MLP neurons of a small language model. Each row is named by its layer, matrix (up: input weights) and neuron, and shows model dimensions 32-95. Each number is 50 + 12 x the weight over its row's rms, rounded and kept within 0 to 99.
After each neuron's rows, "fires on" lists the tokens most often at its 100 highest values on Wikipedia text that the model never trained on.

L2.up465:63 57 56 62 66 41 62 49 53 65 50 70 50 63 62 57 49 46 59 61 76 49 48 74 43 42 46 72 55 54 37 41 56 38 51 59 51 42 53 57 33 56 51 62 56 41 51 44 63 35 66 46 56 28 54 72 57 53 24 44 46 67 46 59
fires on: "if", "ist"

L7.up1:38 35 84 59 53 48 41 54 43 54 70 75 34 43 54 70 62 34 43 57 40 50 37 63 27 46 63 39 39 31 47 37 48 19 52 54 33 26 41 20 45 64 58 52 75 44 39 42 67 47 59 54 57 53 51 52 57 58 27 44 68 54 66 61
fires on: "ol", "c", "as", "ec", "s", "in"

L7.up850:39 58 34 64 41 51 64 64 48 48 71 37 39 41 40 79 64 27 35 44 73 37 41 51 50 62 55 38 61 34 51 42 50 56 45 35 35 69 38 70 28 59 39 68 44 47 58 52 56 43 69 69 47 54 75 75 47 50 43 54 48 74 40 58
fires on: "an", "en", "f", "as", "st", "it"

L7.up225:34 54 49 36 59 41 45 58 46 52 53 46 48 71 48 53 25 59 52 37 40 45 74 37 68 62 63 53 42 46 61 60 61 58 50 48 33 44 34 56 65 58 68 51 55 57 23 49 44 54 40 70 33 54 65 69 74 03 49 57 41 53 59 54
fires on: "l", "t", "m", "el", "e", "″"

L2.up485:54 62 35 48 49 68 51 39 42 64 49 37 64 76 64 57 42 61 63 56 62 40 48 35 33 39 39 55 57 50 64 49 31 62 23 31 50 65 39 45 53 27 64 52 44 58 46 52 56 42 42 27 43 43 65 57 37 53 55 60 44 63 51 51
fires on: "f", " F"

L5.up420:50 45 51 49 46 31 38 46 23 58 40 53 47 46 47 56 49 68 48 39 51 43 45 46 59 59 47 50 57 58 51 48 70 61 47 32 15 54 39 38 47 70 43 38 47 56 41 44 73 52 60 53 41 56 38 55 52 21 77 36 40 46 60 50
fires on: "l", "ion", "el", "ation", "al", "ad"

L2.up73:50 42 24 65 97 51 33 58 61 45 45 36 53 41 47 23 38 68 44 43 41 50 38 58 45 56 46 49 40 64 71 52 43 52 80 53 48 52 37 46 47 53 45 57 60 46 52 43 64 47 55 47 56 47 45 68 68 58 51 38 57 53 45 57
fires on: "y"

L3.up110:44 68 49 43 47 66 32 52 69 92 46 60 34 25 59 37 56 37 46 44 42 47 48 43 39 52 32 53 51 47 44 66 49 62 74 56 50 62 55 67 53 74 73 58 61 46 69 40 53 48 51 51 54 61 37 48 42 51 44 39 47 41 58 61
fires on: "e", "ow", "o", "as", "ap", "t"

L7.up66:41 63 55 47 29 17 47 32 48 40 41 68 25 53 47 51 33 70 64 52 79 28 60 37 52 31 32 56 46 45 62 42 67 57 46 38 43 57 75 49 44 45 42 52 37 38 51 41 52 68 64 54 55 43 29 63 73 32 37 47 34 53 51 49
fires on: ",", ".", "5", "es"

L7.up701:48 45 32 45 66 63 51 30 41 41 66 46 59 36 16 78 26 42 44 42 63 51 48 41 62 47 51 56 55 58 33 62 67 61 40 53 31 40 88 59 43 49 58 48 64 60 69 43 51 49 35 44 52 65 53 65 68 51 62 68 44 42 53 41
fires on: "t", "d", "n", "k"

L5.up183:44 23 61 76 63 62 50 56 55 49 72 49 43 55 59 45 71 32 60 51 52 49 65 54 52 28 56 32 63 56 44 48 68 41 62 51 56 57 42 41 55 35 38 51 58 36 35 23 49 52 42 46 52 61 78 56 59 37 58 43 56 53 77 65
fires on: "er", "e", "g", "y", "od", "ion"

L7.up632:35 18 51 55 49 53 38 62 45 49 62 37 59 40 37 56 57 66 46 52 72 56 57 56 49 61 75 56 50 39 52 46 44 41 53 78 60 64 71 33 45 36 74 58 57 51 34 46 67 44 61 32 39 44 64 34 53 65 39 44 43 28 49 22
fires on: "n", "or", "t", " ", " is"

L5.up866:63 66 29 75 39 46 57 41 76 63 47 49 58 53 51 42 56 49 48 55 34 59 50 42 55 50 47 59 58 35 25 70 63 63 39 36 57 34 49 51 64 56 52 75 47 44 45 48 23 40 49 40 62 57 60 81 50 47 79 48 39 41 51 32
fires on: "h", "et", "her", "e", "iv", "ing"

L3.up263:48 37 83 57 58 62 64 49 51 54 51 66 42 57 61 55 49 47 56 42 45 56 41 40 45 52 70 50 35 55 41 41 46 57 78 65 44 55 30 30 67 67 50 50 53 67 49 45 42 21 53 42 42 50 45 56 46 49 33 43 49 49 15 65
fires on: "u", "an", " C", " A", " D"

L5.up329:60 37 59 85 48 69 46 66 67 69 69 42 58 61 45 41 44 48 68 47 44 61 57 28 39 45 42 64 24 53 47 57 61 59 71 43 66 17 47 74 51 62 53 54 65 44 49 56 42 45 49 18 49 44 31 68 52 44 44 39 34 45 56 38
fires on: "e", "in", "art", "h"

L5.up293:38 55 61 46 58 62 84 50 55 65 46 46 50 39 41 64 60 37 45 56 25 48 43 55 63 29 58 34 64 59 57 44 46 41 51 43 58 51 41 68 52 53 68 38 37 75 60 35 65 50 54 35 55 67 50 65 68 50 36 34 28 38 53 45
fires on: "an", ":", "p", "it", "ent", " th"

L7.up471:47 34 56 54 43 39 46 49 49 35 50 66 77 58 62 38 32 56 33 49 64 44 48 52 49 40 46 58 64 54 40 45 66 40 46 38 39 29 37 57 48 51 69 51 74 36 35 67 47 53 41 51 55 39 51 57 38 63 92 49 39 71 69 48
fires on: "e", "c", "d", "er", " s"

L2.up385:62 76 50 43 64 53 53 61 43 58 56 49 40 50 65 64 54 71 43 58 46 49 40 39 63 62 45 62 50 24 69 51 47 57 49 61 44 47 54 58 53 34 43 59 51 46 22 70 40 53 56 63 48 61 52 59 30 42 53 46 45 52 50 62
fires on: " St"

L5.up154:40 46 36 62 62 57 51 40 33 47 37 66 56 50 56 35 28 69 35 45 43 37 45 44 40 41 68 54 45 48 41 51 42 69 80 53 38 62 29 64 29 39 36 61 53 48 54 54 48 66 63 57 53 52 43 59 83 42 72 39 42 36 54 66
fires on: "el", "if", "y", ")", "f", "ay"

L7.up472:52 54 42 67 54 45 42 52 26 46 42 52 57 42 64 59 45 55 44 48 63 68 47 43 15 30 28 53 50 43 45 56 48 50 52 43 32 37 50 34 51 47 66 52 31 17 49 62 63 49 56 57 73 77 42 39 51 47 46 35 48 59 60 52
fires on: "t", "or", "am", "ag", "ar"

L2.up708:42 54 39 88 61 59 39 62 58 68 61 42 47 57 45 43 54 44 58 37 51 50 38 66 36 63 40 49 61 24 63 43 57 18 38 52 49 62 41 62 52 28 43 31 55 42 50 53 41 53 42 47 47 69 46 47 36 48 44 46 37 45 52 60
fires on: "ing", "ed", "\n", "e", ",", " of"

L2.up730:30 51 63 63 49 36 36 31 49 57 58 62 60 53 52 67 38 41 44 63 53 40 47 44 43 56 57 42 67 58 70 58 66 49 53 39 55 57 55 59 43 28 47 53 28 52 61 36 41 50 33 54 61 57 56 50 59 22 39 38 29 57 45 58
fires on: "n", ",", "ay", "s", "ag", "ov"

L3.up402:65 52 68 39 42 68 45 41 51 56 45 61 45 56 53 68 36 62 43 50 54 67 53 39 48 56 56 53 42 26 24 67 34 33 40 48 59 46 67 57 51 62 80 57 41 50 41 34 66 49 71 45 45 59 66 41 52 23 46 43 51 42 56 48
fires on: "-", ":", ".", "|---", "•"

L7.up167:48 63 37 61 72 30 42 64 49 46 43 42 63 41 52 40 52 51 44 47 59 37 43 65 45 33 68 43 37 69 39 51 52 41 58 45 62 49 39 32 63 51 31 79 54 57 35 56 56 37 68 53 52 44 51 59 69 61 37 40 23 48 32 72
fires on: "y", "h", "ir", "is", "or"

L3.up88:61 77 36 31 72 52 27 48 72 59 61 46 47 46 34 55 44 44 75 55 35 51 46 65 47 40 33 45 29 73 67 55 76 61 61 44 44 40 56 73 51 56 54 23 56 47 58 44 54 29 71 29 33 39 37 61 26 52 57 55 47 50 51 52
fires on: "8", "7", "9", "6"

L4.up607:58 39 45 59 55 59 46 55 38 68 31 41 49 69 41 65 63 65 54 59 41 42 51 62 36 32 51 53 47 48 47 41 42 59 32 44 56 74 56 33 43 17 52 44 42 48 50 38 54 30 35 56 58 51 56 39 41 34 52 63 54 38 45 67
fires on: " f", " F"

L2.up289:77 77 41 37 67 47 31 48 71 42 52 42 55 55 25 55 61 39 64 51 59 39 33 56 46 57 34 42 37 38 40 75 44 56 54 66 45 38 67 66 58 21 91 39 43 66 46 45 35 42 55 60 62 28 49 65 44 44 44 65 44 50 47 45
fires on: "9", "7", "6"

L2.up583:38 13 58 46 49 55 55 50 67 53 52 51 28 44 52 39 39 38 54 38 45 49 60 64 65 61 53 46 48 38 46 35 50 33 52 39 50 76 50 58 31 49 44 40 39 50 59 62 42 66 73 37 48 43 48 40 50 27 45 67 61 70 40 30
fires on: " ", "°", "N", "W", "4", "5"

L7.up232:46 74 54 67 62 56 49 27 64 76 66 47 52 29 65 62 43 50 55 51 40 23 64 32 53 49 47 30 46 44 52 82 56 78 42 46 62 57 64 66 60 62 50 26 54 59 57 36 59 42 50 33 39 50 65 67 57 47 28 53 35 29 62 45
fires on: "iv", "o", "e", "al", "is", "ation"

L3.up93:50 36 27 60 60 62 41 40 62 33 45 38 69 49 24 45 24 60 46 59 37 43 54 57 49 46 55 34 65 66 60 47 41 52 61 33 56 64 54 56 74 51 62 52 64 45 50 59 58 68 53 53 34 62 43 69 56 50 59 65 49 39 56 45
fires on: "y", "k", "he", "n", "c"

L3.up320:63 34 48 41 39 59 51 65 56 56 26 42 56 41 31 41 53 48 52 53 56 56 59 35 70 48 48 54 61 35 35 60 27 34 40 61 59 35 64 61 63 47 68 71 64 59 45 48 56 54 47 34 60 57 43 36 76 30 59 39 36 37 60 55
fires on: " |", ":", ".", "n", "he", "ith"

L3.up779:57 77 59 65 61 65 61 54 52 54 52 40 46 49 43 62 58 43 54 72 50 67 53 71 69 35 44 42 46 46 51 43 64 28 38 60 52 40 47 49 38 37 61 40 29 62 39 62 62 43 44 49 49 49 75 71 53 60 40 28 34 42 71 52
fires on: "it"

L3.up162:63 72 36 66 49 45 53 36 47 64 27 46 65 65 23 46 55 64 66 51 46 39 51 38 55 47 69 58 31 38 51 56 46 47 50 66 55 51 64 57 49 25 73 48 45 43 59 58 57 42 39 46 55 43 32 54 52 53 61 49 29 47 46 43
fires on: "9", "8", "6", "3", "7"

L5.up569:43 44 71 75 52 42 48 67 47 69 54 55 36 58 59 49 34 44 66 52 70 63 32 46 27 34 29 64 66 36 62 25 56 39 65 37 50 45 43 64 46 49 40 60 65 77 43 57 73 46 59 78 28 67 50 42 32 57 40 67 51 56 35 68
fires on: "an", "ent", "al", "l", "ew"

L4.up214:52 59 43 43 60 62 60 43 40 43 66 34 45 47 44 54 49 39 65 66 50 52 48 55 66 55 43 53 54 40 54 37 47 55 26 39 60 52 62 36 49 33 67 47 33 57 17 58 45 49 33 52 53 41 68 39 53 52 48 30 38 61 74 54
fires on: "it", "ut"

L3.up838:66 78 42 53 65 59 36 41 53 59 47 38 55 58 64 55 60 72 31 48 48 32 43 41 47 61 64 68 38 34 61 49 55 51 45 55 56 59 52 72 50 32 49 50 55 42 42 55 40 49 55 66 36 55 51 60 33 27 38 38 46 52 30 51
fires on: " st", " St"

L7.up828:59 64 50 62 47 56 40 66 35 48 68 59 59 55 44 43 56 56 40 73 72 52 50 64 49 43 33 58 30 29 60 65 49 57 49 49 35 42 62 52 52 59 38 57 57 70 42 55 54 69 49 63 48 43 42 26 24 34 73 44 40 44 44 54
fires on: "er", "on", "st", "x", "om", "ver"

L3.up493:46 27 55 78 57 57 54 74 78 53 39 46 57 51 38 53 67 49 46 46 27 39 49 54 46 46 46 33 65 66 42 53 77 25 52 50 72 40 40 43 54 55 39 47 49 51 51 59 72 78 60 49 52 51 63 46 47 40 37 61 43 39 58 58
fires on: ":", "er", "e", "ber", "ak"

L7.up775:49 50 63 64 56 50 50 41 40 63 39 45 60 31 39 50 53 45 41 53 48 48 45 52 52 38 64 56 37 46 65 38 59 69 36 23 45 30 73 53 41 50 50 66 52 46 82 66 40 41 47 50 53 53 41 52 44 49 46 64 55 45 50 65
fires on: "ent", "el", "c", "u", "k", "ess"

L7.up652:47 50 49 33 71 71 50 38 62 58 25 41 53 31 62 50 56 41 47 70 43 59 53 46 35 69 55 56 48 58 45 59 50 45 63 49 45 81 53 56 61 65 74 62 66 55 57 37 47 54 51 57 42 49 51 33 62 46 42 66 47 47 69 53
fires on: "d", "t", "th", "od", "b", "as"

L4.up474:31 46 62 38 54 51 34 45 42 48 43 54 51 41 41 62 54 68 33 76 65 49 53 50 60 33 62 48 64 62 49 46 71 52 52 37 33 22 49 66 24 50 58 73 57 29 57 30 45 09 58 33 57 44 74 45 30 60 34 60 53 33 42 54
fires on: "en", "el", "k", "u"

L2.up346:59 32 68 68 36 60 59 42 63 62 40 61 64 31 42 53 36 53 45 36 58 35 55 27 51 58 70 36 51 54 60 42 43 50 43 40 55 61 44 44 25 50 38 68 58 52 44 40 48 78 49 50 57 44 61 26 49 42 54 34 51 38 53 55
fires on: ")", ":", " he", " |", ";"

L4.up114:53 70 38 57 59 22 49 45 43 62 47 41 67 22 56 72 48 35 49 63 45 59 44 70 25 31 39 59 42 69 68 64 46 71 60 50 51 43 60 47 28 71 59 31 48 30 59 43 47 50 77 52 42 74 79 56 41 51 72 40 61 43 60 51
fires on: "en", "us", "em", "k", "2", "or"

L5.up448:45 34 30 65 46 50 58 66 32 44 55 62 54 46 46 60 62 51 55 54 49 32 50 65 40 45 44 75 27 55 61 54 64 64 40 45 64 68 62 61 55 17 46 40 33 31 38 33 49 31 13 52 55 51 41 55 59 59 35 50 56 33 48 56
fires on: " f", " F", "if"

L3.up666:60 62 32 47 38 81 47 50 42 68 54 42 67 42 31 59 63 34 45 50 42 48 42 38 42 54 61 29 56 59 46 60 31 60 33 59 26 76 63 64 48 41 29 71 66 39 27 50 51 60 36 75 23 42 29 55 67 40 29 54 44 57 55 62
fires on: "on", "im", "ent", "ort"

L2.up604:56 52 66 47 43 39 89 47 43 65 38 45 60 63 54 43 65 63 61 66 60 61 37 57 68 50 63 57 49 50 55 55 63 29 33 62 63 57 40 46 42 41 67 53 44 47 37 60 55 28 50 46 47 48 55 71 45 50 49 49 39 33 38 26
fires on: "it", "u", " St", "al", "id"

L4.up519:40 70 42 61 71 39 51 64 55 47 37 43 58 56 29 65 45 53 57 57 62 62 66 64 59 46 55 37 41 38 48 60 33 42 72 45 53 51 50 60 48 66 54 32 53 38 35 55 45 56 42 51 49 57 53 75 41 66 55 48 47 45 32 50
fires on: "0", "ent", "id"

L7.up566:62 51 38 61 65 52 38 38 39 71 74 52 57 55 44 75 45 38 48 38 38 73 49 40 46 37 46 52 54 46 38 59 56 30 59 68 53 75 74 70 29 32 67 46 53 57 50 58 58 51 41 52 50 72 45 61 51 48 54 42 34 20 30 34
fires on: "al", "n", "d", "on", "ed", "ist"

L4.up485:49 38 68 48 53 50 42 28 73 43 35 60 60 56 41 49 39 64 73 40 49 29 49 38 58 56 58 57 62 39 61 55 72 47 34 40 38 57 66 51 20 63 62 54 15 47 50 58 39 60 51 52 70 79 51 58 61 38 32 34 35 70 59 34
fires on: ",", " al", " is"

L4.up726:62 41 42 78 21 28 33 42 54 40 30 36 62 51 39 45 52 38 44 45 32 52 60 42 68 54 50 60 64 25 62 64 24 61 42 53 56 58 48 49 43 50 74 65 53 36 47 47 49 63 50 52 29 37 51 39 80 36 61 47 41 64 49 44
fires on: " |", "'", ";", "."

L3.up57:40 43 45 38 46 38 67 39 75 35 57 38 56 39 32 55 46 15 59 65 63 52 61 63 42 47 24 58 46 57 69 76 53 58 57 59 53 41 35 30 45 55 53 37 50 50 41 45 64 44 52 38 44 55 73 23 64 27 63 79 38 40 52 38
fires on: "y", "Z", "I", "un", "$"

L7.up855:40 50 54 45 59 50 43 54 49 58 20 40 48 51 59 53 52 44 55 59 71 49 39 32 47 36 48 52 66 51 36 57 51 46 54 45 32 55 55 65 42 58 28 84 72 57 38 68 63 47 40 52 36 48 26 71 60 50 44 65 38 65 44 70
fires on: "ess", "u", "t", "as", "ent"

L4.up747:43 52 54 37 52 70 40 44 75 51 55 19 40 63 57 56 50 54 45 40 77 49 38 66 67 31 58 55 34 48 51 51 33 52 60 50 43 30 64 35 31 52 51 47 46 32 58 65 25 60 46 44 56 54 30 46 33 64 50 45 60 42 53 48
fires on: "v", "h", "le", "er", "t", "th"

L5.up143:45 47 53 54 42 29 69 56 41 44 44 63 53 76 86 54 45 59 54 46 57 59 33 48 44 49 49 40 51 38 47 61 53 42 46 36 47 39 64 51 45 52 59 37 48 61 48 52 61 47 35 43 52 38 27 55 47 66 64 55 29 47 56 74
fires on: "s", "0", "f", "ess", "k"

L7.up119:39 36 47 75 39 69 40 66 41 55 64 63 58 39 73 46 73 48 28 52 59 62 50 61 52 42 46 38 32 49 48 43 60 53 47 56 51 44 62 52 41 34 35 51 34 36 58 41 39 70 34 47 43 44 57 44 79 33 74 34 51 66 57 58
fires on: "e", "er", "re", "m", "k", "ly"

L3.up239:56 25 69 37 34 67 65 31 53 70 77 51 47 47 40 48 62 41 61 38 72 53 42 53 50 43 56 51 31 66 35 58 41 62 57 46 42 18 59 39 22 54 38 43 59 52 61 57 50 51 45 56 49 52 37 62 44 56 48 54 48 59 27 33
fires on: "v", "n", "ak", "k", "ag", "h"

L2.up43:54 38 45 57 57 70 29 36 50 75 47 40 50 68 43 49 48 49 55 64 55 59 59 50 43 55 49 64 55 54 57 74 61 34 56 46 32 56 48 65 52 54 78 69 51 47 71 49 67 63 51 57 37 54 61 38 62 40 65 45 40 42 63 63
fires on: " of"

L3.up807:64 47 48 70 74 61 58 36 55 59 53 40 58 54 41 46 50 49 51 45 59 35 72 70 68 54 27 58 40 58 82 39 47 47 37 57 47 65 40 64 38 24 70 17 52 60 33 33 51 55 56 54 60 62 62 45 47 44 61 34 38 51 45 45
fires on: "ed", "am", "v", "op", "e"

L7.up88:30 53 55 56 37 50 44 68 50 37 50 35 58 44 57 50 72 20 53 57 57 57 29 31 54 48 49 30 47 29 46 43 65 85 57 46 58 45 60 49 52 37 37 68 54 69 48 47 62 62 47 56 51 49 52 53 57 52 51 47 49 63 46 34
fires on: "u", "as", "an", "ic", "ian", "6"

L3.up500:61 49 48 67 47 25 30 47 68 62 48 75 38 34 46 50 50 43 57 49 70 59 47 46 26 51 32 53 48 59 36 24 56 21 63 48 59 40 51 49 28 49 70 50 60 63 52 60 51 34 63 57 42 54 42 49 63 48 55 42 58 67 43 74
fires on: "s", "c", "es", "ist", "ear", "p"

L5.up399:49 67 65 51 57 49 42 35 47 51 47 41 38 68 83 27 37 46 51 44 52 59 52 42 49 43 56 56 76 38 44 70 48 36 33 34 45 31 54 39 35 53 68 55 54 67 28 63 71 54 45 56 28 47 30 49 26 56 45 45 21 33 47 54
fires on: "al", "w", "5", "0", "c", "s"

L5.up490:70 60 39 54 46 55 64 38 36 48 42 37 60 32 55 45 41 16 57 57 36 55 59 60 42 25 41 56 62 51 49 60 48 54 49 54 51 46 60 60 54 37 34 21 42 58 42 74 64 62 47 47 51 50 30 30 54 52 70 38 20 50 82 63
fires on: "on", "ers", "r", "p", "or"

L3.up419:56 67 58 73 58 47 42 76 56 52 47 57 58 46 23 54 57 43 59 56 52 58 31 57 37 54 46 49 49 47 52 44 27 53 46 37 37 57 51 62 36 58 41 50 60 58 43 58 57 56 29 71 35 52 36 63 46 43 59 54 46 45 42 63
fires on: "ent", "om", "ce"

L2.up104:50 40 28 43 53 57 50 32 46 70 62 40 68 40 31 80 48 49 55 37 43 53 58 61 45 37 43 55 50 53 64 71 51 36 48 49 44 57 46 51 34 36 68 25 53 46 71 55 64 54 42 45 58 58 42 26 64 40 54 68 31 27 52 64
fires on: "I", "Z", "W", "R", "L", "F"

L4.up444:40 47 28 64 45 60 34 44 65 51 49 33 44 58 60 58 63 34 80 42 60 47 46 35 37 66 37 51 37 47 61 63 53 60 58 51 67 54 62 42 42 56 42 67 62 45 46 44 31 25 30 71 31 43 61 33 49 74 57 57 46 44 58 36
fires on: "t", "at", "it", "n", "0"

L5.up459:54 44 68 65 58 39 61 60 50 52 45 47 45 66 69 43 65 51 35 59 58 45 60 62 57 55 40 53 44 76 59 35 65 57 50 65 54 33 50 75 45 63 44 69 59 55 57 48 50 59 55 36 36 43 82 51 52 57 33 44 44 33 55 52
fires on: "ad", " com", "st", "ist", "e"

L7.up877:58 45 45 80 47 39 35 38 38 41 45 44 61 40 54 33 41 42 41 47 54 39 54 38 39 29 33 48 62 37 64 44 49 44 53 55 45 70 49 62 61 47 44 63 51 56 41 50 47 57 49 37 65 59 63 50 78 50 48 48 52 62 37 47
fires on: "st", "ent", "e", "es", "d"

L5.up834:58 63 37 52 58 63 38 23 67 43 52 42 19 57 51 40 67 43 52 46 51 36 44 27 44 67 62 53 55 42 36 52 68 37 37 59 44 52 37 61 34 40 35 61 65 54 57 48 41 26 38 76 41 42 65 41 41 72 45 47 49 46 18 43
fires on: "t", "o", "b", "ver", "it", "ent"

L3.up71:59 27 83 55 39 40 62 49 53 35 67 58 39 45 46 56 42 51 37 53 56 35 54 29 67 59 70 68 57 32 39 46 40 49 46 38 37 51 47 50 44 59 58 53 67 35 46 56 41 76 52 26 58 44 43 31 54 33 39 66 46 59 57 46
fires on: " |", ":", " "

L7.up353:55 42 45 48 59 65 46 41 41 37 76 51 62 66 39 77 53 46 59 58 62 41 39 49 39 43 53 81 53 37 34 64 57 57 51 81 54 44 59 49 41 45 61 39 55 40 51 32 47 46 62 65 59 56 37 55 48 43 40 46 51 47 26 40
fires on: "ep", "d", "p", "t", "n", "k"

L5.up139:51 61 39 56 68 47 58 49 61 45 72 46 68 50 66 47 45 27 54 54 44 62 44 51 25 39 50 67 47 65 69 64 56 53 64 34 40 30 56 47 44 59 61 32 47 26 52 51 52 60 69 53 66 37 48 38 63 58 61 46 37 70 65 46
fires on: "am", "p", "P", "k", "or"

L7.up427:46 43 51 57 56 42 35 54 63 38 33 48 41 55 57 47 48 40 58 50 68 48 42 32 45 35 52 40 69 63 65 33 45 57 47 60 42 33 54 41 59 60 51 52 62 65 16 69 63 42 46 56 51 74 60 51 65 50 47 65 56 75 46 47
fires on: "ent", "ot", "as", "e", "th", "t"

L3.up809:51 77 53 60 57 61 41 61 67 63 54 57 42 52 65 52 54 61 49 54 53 47 37 62 36 74 35 48 50 53 70 35 42 48 18 71 68 43 52 52 50 40 59 48 57 39 49 39 45 47 53 29 36 64 59 43 49 34 64 32 53 45 43 64
fires on: "he", "om", " The"

L7.up281:63 58 51 39 57 55 42 48 66 41 53 63 58 75 62 39 63 57 44 54 55 52 44 62 37 51 58 60 42 57 38 40 67 34 35 53 44 51 37 65 45 44 55 53 33 37 59 45 57 61 59 42 58 47 54 57 18 77 66 40 34 54 57 42
fires on: "f", "c", "e", "v", "t", "re"

L4.up441:36 40 44 59 55 65 60 42 68 59 53 36 71 48 67 57 66 47 60 36 52 65 28 55 64 60 39 40 36 37 79 62 55 55 80 48 55 44 50 38 35 67 38 43 58 52 40 52 54 40 36 75 62 55 64 67 37 52 44 63 25 53 55 39
fires on: "at", "th", "k", "B", "it", "t"

L5.up388:50 33 43 52 58 35 55 51 55 50 37 55 40 35 44 34 28 62 55 36 39 39 49 63 48 35 52 54 54 38 58 49 59 47 67 55 46 66 42 58 55 63 69 34 66 56 58 61 66 37 60 66 51 65 63 54 56 38 61 50 60 57 44 56
fires on: "as", "es", "y", "it"

L4.up734:72 71 58 54 54 41 55 40 42 66 48 52 55 36 51 45 57 50 58 37 59 60 42 25 43 44 60 54 44 44 46 55 63 63 51 20 29 43 33 37 45 75 30 41 39 60 40 47 57 58 50 41 61 38 43 50 52 52 43 45 52 82 47 60
fires on: "am", "en", "A", "ent", "el", "l"

L5.up547:50 48 55 49 36 42 34 34 53 25 59 65 55 46 54 51 36 58 62 52 65 48 42 36 51 65 52 42 41 34 72 43 67 42 61 39 56 51 57 55 55 40 40 50 64 64 58 40 58 41 53 53 21 33 64 42 64 46 44 42 62 42 45 53
fires on: "t", "it", "p", " to", "is", "os"

L7.up682:46 49 49 64 70 13 39 62 33 52 56 52 70 72 53 71 53 50 44 50 55 43 45 36 39 47 60 32 54 50 38 39 57 65 70 48 37 71 56 63 42 32 44 62 58 52 38 40 61 42 43 38 56 53 57 50 61 51 48 38 49 38 81 63
fires on: "n", "k", "g", "s", "t", " |"

L7.up247:33 34 38 54 57 40 43 39 28 47 66 62 63 50 52 41 63 60 27 68 46 51 70 70 52 64 47 40 62 42 50 35 59 54 46 57 37 69 29 33 49 41 65 72 64 32 50 34 53 35 51 27 38 51 61 61 66 39 48 49 45 48 65 49
fires on: "t", "is", "n", "c"